{
  "num_key_value_heads": 1,
  "head_dim": 64,
  "vocab_size": 2048,
  "bias": "none",
  "init": "uniform",
  "init_std_qkv": 0.0413,
  "beta1": 0.95,
  "lr_head": 0.00646,
  "schedule": "wsd"
}
MLP neurons of a small language model. Each row is named by its layer, matrix (up: input weights) and neuron, and shows model dimensions 0-127. Each number is 200 + 20 x the weight over its row's rms, rounded and kept within 0 to 999.
Before each neuron's rows, "fires on" lists the tokens most often at its 100 highest values on Wikipedia text that the model never trained on.

fires on: "i", " York", "e", "wa", "en", "us"
L3.up836,176,176,217,212,195,208,180,197,177,195,205,201,174,158,232,202,180,221,187,194,197,180,196,206,194,179,198,182,179,200,218,214,205,215,182,189,217,180,193,196,215,207,227,212,186,185,185,157,210,195,211,195,184,228,211,214,167,214,193,233,188,176,189,220,189,190,195,170,217,162,183,195,245,163,212,184,206,227,239,214,187,208,242,197,162,232,185,218,207,212,213,200,190,194,205,232,203,179,250,209,209,181,217,233,202,176,177,198,187,220,193,235,177,187,172,194,193,209,181,196,145,224,181,195,227,201,159,196

fires on: " f", " took", " Ad", "ad", " Car"
L3.up470,175,208,197,196,154,194,181,214,204,228,218,201,207,217,208,231,176,169,181,210,216,176,213,230,189,216,195,177,219,203,175,211,206,209,209,184,202,167,179,183,206,197,169,221,223,175,220,215,171,160,227,229,175,214,227,239,208,200,221,193,216,224,210,213,196,200,207,233,206,189,203,211,184,164,157,202,234,246,205,224,207,196,206,204,218,244,216,234,195,224,204,197,204,223,226,186,236,223,210,193,194,218,194,162,192,196,161,225,165,222,184,199,220,199,186,193,208,213,195,211,170,223,218,160,201,175,198,207

fires on: "-", "a", "am", "E", "/", "ed"
L5.up616,177,183,227,212,185,197,224,172,213,220,197,244,202,225,194,208,204,214,205,200,194,182,219,202,158,251,179,183,183,201,209,204,216,194,231,221,223,197,212,199,171,247,218,193,196,186,182,192,207,220,183,184,191,190,224,163,206,198,170,200,238,205,149,192,181,177,231,214,207,196,240,169,184,171,214,174,184,208,190,210,195,173,256,214,217,222,165,209,172,203,163,222,188,192,217,178,212,195,174,239,234,183,209,147,185,193,208,172,227,198,191,189,192,229,197,192,212,201,185,165,178,220,216,202,175,208,171,207

fires on: "-", " of", "ing", " with"
L5.up417,205,224,195,166,223,193,214,202,221,213,200,199,150,182,194,201,222,220,190,198,201,213,229,217,206,188,187,202,231,173,166,215,223,163,181,200,198,216,231,218,248,196,237,205,209,230,232,190,207,195,158,198,191,172,199,209,241,211,152,203,183,233,227,179,216,224,190,212,197,162,180,215,189,172,211,212,189,182,206,200,181,182,196,185,208,159,169,189,176,206,182,207,223,161,183,198,188,206,224,219,204,215,221,212,225,194,177,195,209,163,165,175,176,219,198,182,243,208,163,211,193,178,224,229,212,213,203,202

fires on: "f", "vol", "port", "ol", "act"
L2.up118,199,207,172,212,217,181,230,216,206,203,197,187,201,213,189,185,179,236,172,184,185,201,195,205,231,183,180,209,208,183,195,208,198,163,189,222,206,230,176,212,170,216,216,232,221,215,219,211,200,186,176,207,219,181,230,170,238,215,187,246,201,194,208,162,241,196,169,215,215,243,198,219,211,184,189,207,219,187,201,211,213,196,157,160,172,204,172,176,190,204,224,183,218,216,186,240,186,226,188,171,216,221,199,184,206,164,197,190,226,172,199,200,230,206,219,206,192,186,198,200,225,184,168,190,163,217,175,209

fires on: "ro", "mmer", "-", "ra", "ing"
L2.up254,178,181,212,229,163,174,187,182,212,200,170,230,210,217,202,208,208,187,187,249,200,189,218,197,194,233,206,203,183,227,208,220,191,176,203,168,212,199,210,197,244,190,228,148,226,193,183,205,181,187,223,192,235,206,185,201,196,200,247,233,196,224,235,221,200,205,210,183,229,214,207,213,172,222,184,210,187,210,209,197,172,175,199,199,180,233,206,185,218,172,212,216,192,174,210,205,178,199,191,226,230,197,211,196,207,218,210,228,202,203,246,183,201,186,216,191,212,212,201,164,182,180,208,190,186,240,199,200

fires on: " St", "st", "e", "y", " Mc"
L5.up833,209,229,183,202,193,216,159,201,189,201,185,232,234,191,214,169,174,218,185,166,207,242,204,183,195,177,191,191,184,190,206,174,171,215,228,183,209,210,214,185,165,195,195,232,199,181,199,206,182,186,174,210,200,206,212,226,224,214,210,201,177,228,171,175,195,206,188,237,194,176,222,231,194,226,171,180,239,187,232,163,197,191,238,226,201,165,192,164,214,175,225,191,221,208,211,223,210,204,212,185,212,201,225,178,208,225,197,202,210,223,216,170,179,243,202,225,190,211,200,209,176,230,212,246,192,138,219,204

fires on: "ce", "g", "c", "re", "on", "le"
L2.up70,226,214,213,221,149,204,225,220,208,192,232,213,211,175,194,174,210,219,198,182,182,210,209,200,213,255,173,190,158,190,203,251,219,235,177,242,209,225,225,202,205,179,184,221,199,181,192,219,221,214,222,186,207,233,178,174,158,172,185,210,228,203,203,162,227,165,172,192,224,195,187,204,224,215,190,198,191,183,198,211,220,199,194,216,167,199,203,242,196,229,229,180,178,189,162,224,201,214,258,199,185,211,170,172,193,193,187,199,175,204,220,207,213,184,204,226,191,212,181,190,216,201,217,201,213,201,168,223

fires on: "li", "-", "ed", "und"
L5.up218,191,196,179,168,182,190,191,164,250,193,205,209,235,189,172,193,182,210,219,195,216,196,190,206,206,186,173,204,200,196,221,207,233,191,187,185,174,179,205,201,179,257,204,157,222,231,207,207,195,216,193,169,206,210,208,202,225,175,169,172,206,175,198,216,193,238,215,238,211,215,232,211,197,172,203,145,170,210,182,211,228,218,231,200,181,207,201,198,191,185,183,204,187,219,245,190,225,237,181,235,198,200,194,171,204,187,198,213,220,186,165,210,179,188,165,224,219,204,207,172,189,176,227,184,200,197,185,204

fires on: "d", "s", "ly", "y", "°"
L3.up362,203,235,198,186,229,199,193,218,234,181,220,184,193,220,206,203,199,192,164,203,196,160,235,202,163,182,167,194,185,211,225,201,188,194,181,179,194,209,221,182,158,214,181,239,200,226,199,207,187,188,218,204,164,186,201,189,202,215,254,174,211,195,199,205,196,195,200,216,178,181,212,186,176,204,235,211,195,253,192,166,188,231,197,213,200,203,184,168,229,243,204,156,213,229,171,192,188,182,200,195,207,224,206,157,205,195,205,204,200,178,200,209,204,214,202,167,230,195,223,187,229,203,198,224,203,183,205,162

fires on: " or", " known", " called", " &", " use", " announced"
L2.up212,234,207,207,188,201,199,228,234,190,196,177,192,171,202,202,177,190,169,187,201,186,189,233,186,215,193,197,185,203,211,217,206,229,154,207,219,139,205,212,177,195,222,170,179,205,193,206,217,171,216,201,182,219,199,173,185,208,176,185,207,249,201,235,171,183,201,180,181,214,164,243,218,195,185,201,182,202,216,192,198,189,184,232,177,209,195,200,221,195,228,190,185,219,173,235,179,219,190,197,215,208,220,229,226,212,181,163,199,233,195,196,188,220,206,203,200,208,208,211,216,206,168,194,195,184,225,229,222

fires on: "ed", "s", "im", " b", "re"
L3.up684,194,224,177,172,175,192,175,180,187,189,193,207,206,218,199,198,238,159,203,222,174,165,237,209,179,186,201,193,179,256,205,214,197,211,193,225,175,177,183,176,188,195,172,191,190,177,191,215,160,215,247,202,176,224,212,168,218,183,224,178,207,196,207,228,216,191,192,228,215,198,224,208,198,232,203,236,182,201,207,207,192,187,202,163,242,218,206,188,193,237,223,222,184,187,207,235,154,231,202,220,200,214,189,177,226,176,210,199,181,225,191,230,194,193,253,214,170,229,208,208,181,204,172,193,207,211,186,217

fires on: "s", "o", "ur", "er", "y", "om"
L3.up645,165,218,199,209,207,202,196,186,247,214,212,207,196,203,211,211,171,218,173,210,234,186,201,217,160,226,189,218,210,209,207,244,193,181,220,147,198,219,191,219,168,207,190,216,193,205,168,169,164,227,179,238,195,196,210,197,173,177,201,210,214,202,194,197,216,205,197,204,219,196,207,183,166,242,241,172,190,177,196,202,231,196,238,209,178,194,212,217,209,197,223,191,190,228,146,190,200,186,215,183,213,224,201,186,181,203,180,194,212,231,202,234,196,188,205,171,209,177,190,168,229,188,227,197,192,185,206,243

fires on: "ro", "re", " remain", "ra", "er", "im"
L3.up309,207,173,188,180,170,213,223,219,171,183,214,182,218,233,224,190,209,187,202,217,199,188,232,203,178,232,219,162,189,249,163,234,184,189,196,220,170,222,224,195,214,216,195,156,198,162,162,234,197,197,223,200,196,213,211,182,182,189,207,215,205,191,214,200,209,158,190,200,212,213,195,218,173,239,188,210,199,237,192,220,191,183,168,199,229,213,218,217,165,222,195,214,187,212,231,202,197,203,190,197,179,200,254,212,199,200,201,226,195,185,183,212,247,191,204,190,214,195,213,200,238,166,207,205,204,214,215,217

fires on: "ra", "min", "ro", "ric", "br", "n"
L3.up234,176,191,235,188,192,230,189,216,201,224,234,226,193,196,189,227,225,191,188,212,245,221,180,183,216,211,201,193,213,223,182,195,189,192,190,218,187,185,204,193,201,221,203,176,226,197,179,176,189,204,201,207,204,175,247,179,201,198,209,196,180,207,219,189,204,199,199,189,247,217,203,199,159,240,172,190,211,218,170,192,167,193,187,172,180,251,200,211,209,214,201,197,192,217,213,187,177,214,209,169,187,187,253,196,228,239,193,191,184,209,188,174,233,181,215,213,204,176,206,209,191,231,215,219,169,204,176,154

fires on: "e", "le", "ed", "i", "ine"
L5.up180,152,161,215,205,178,199,192,174,202,182,196,211,185,192,213,192,174,240,178,207,187,194,197,191,174,178,210,211,190,237,206,202,189,229,237,194,207,201,198,202,201,212,219,211,187,182,200,205,197,200,212,194,203,212,211,191,187,235,195,214,190,191,223,202,220,189,191,135,214,197,167,187,184,203,223,201,211,178,213,187,177,183,202,204,197,183,227,221,226,202,212,221,185,193,208,213,201,201,215,220,213,198,184,194,201,231,209,192,212,222,199,179,149,237,190,221,207,227,178,179,159,200,209,225,251,182,231,165

fires on: ")", "an", " is", " 19", " place", "),"
L2.up630,203,235,206,193,173,203,181,206,182,201,221,160,226,209,199,214,182,228,219,195,231,231,187,200,181,176,191,172,161,211,173,178,206,217,197,213,219,213,216,216,186,209,221,211,200,216,203,185,173,180,214,223,186,212,165,185,198,221,212,194,209,180,192,194,171,205,214,238,202,182,191,211,177,216,199,205,177,205,217,189,170,192,168,161,224,194,165,168,216,172,179,252,224,181,195,234,170,207,197,217,209,178,224,196,244,207,203,196,219,193,217,186,205,215,176,199,188,182,187,205,214,207,226,136,234,167,226,166

fires on: "et", "am", " Ad", "and", "ad"
L3.up281,217,211,180,209,187,216,202,228,214,206,200,211,204,223,214,210,194,205,202,194,164,199,210,189,189,207,212,169,229,181,220,182,206,179,214,203,201,212,208,201,196,171,186,191,214,159,189,204,196,217,204,230,134,193,216,193,201,198,209,189,223,197,209,198,220,198,235,191,208,182,207,193,194,174,204,202,185,241,202,190,179,217,207,178,198,219,194,208,204,219,170,188,229,196,220,175,193,209,196,161,186,196,221,190,208,188,201,181,228,203,234,192,228,205,179,209,201,227,223,226,234,239,255,195,185,175,195,237

fires on: " 19", " in", "-", " place", " is", "=="
L2.up78,222,210,195,196,193,211,198,217,208,167,212,180,201,204,183,214,217,180,173,216,204,190,179,177,207,191,178,173,223,192,179,191,208,229,180,227,239,219,212,200,191,190,201,208,192,182,225,215,171,191,205,183,220,173,202,184,211,223,212,195,186,175,173,203,207,204,210,224,164,204,209,199,169,230,176,222,185,200,238,187,226,170,191,198,186,159,175,231,213,183,169,208,214,273,214,220,202,234,205,223,186,185,216,208,222,228,202,197,237,207,197,207,183,226,169,196,193,174,212,198,179,193,201,199,205,154,193,182

fires on: " |", "c", "g", "fe", "et", "ec"
L2.up769,186,208,212,174,184,215,238,210,182,206,206,179,206,224,192,200,168,206,185,204,190,161,195,168,206,215,182,203,203,192,173,218,176,199,223,222,206,239,207,223,183,174,188,195,200,187,184,215,203,194,207,191,205,195,215,199,191,162,183,216,228,199,191,194,198,183,229,197,214,199,191,201,229,220,174,211,168,242,195,183,196,226,208,181,181,221,185,197,205,239,203,186,214,188,193,213,201,222,198,203,189,221,220,187,214,207,233,176,182,192,202,233,194,201,159,192,200,202,199,214,248,190,195,198,212,162,195,226

fires on: " and", " or", " &"
L2.up232,173,219,183,209,213,217,204,232,189,213,222,209,191,213,146,229,207,144,161,196,212,190,201,222,209,204,179,207,204,215,178,182,205,165,171,223,186,186,188,163,192,188,206,176,185,192,183,186,198,223,220,207,209,201,198,221,182,196,209,209,222,221,201,193,189,231,173,196,224,155,229,197,181,182,204,154,232,186,191,227,189,165,188,185,189,184,206,195,196,217,212,186,207,188,218,199,223,187,209,244,173,165,190,213,201,186,202,195,217,186,195,187,261,179,195,194,180,181,219,169,191,219,210,201,165,188,203,209

fires on: "th", "″", "s", "16", "°", "y"
L2.up72,179,233,169,192,203,214,197,180,221,231,212,228,216,180,174,196,194,218,208,183,220,226,180,178,225,191,199,191,219,186,202,194,183,193,210,178,211,198,200,218,189,204,189,167,187,161,179,162,186,230,215,225,175,187,181,217,192,221,224,183,202,210,222,236,205,186,200,172,174,171,208,186,174,236,227,245,218,192,234,187,194,169,216,187,216,199,205,216,171,183,193,204,206,187,180,160,219,188,191,200,211,219,186,212,175,214,180,242,212,203,175,182,220,200,231,174,198,231,204,195,232,223,202,182,201,222,218,222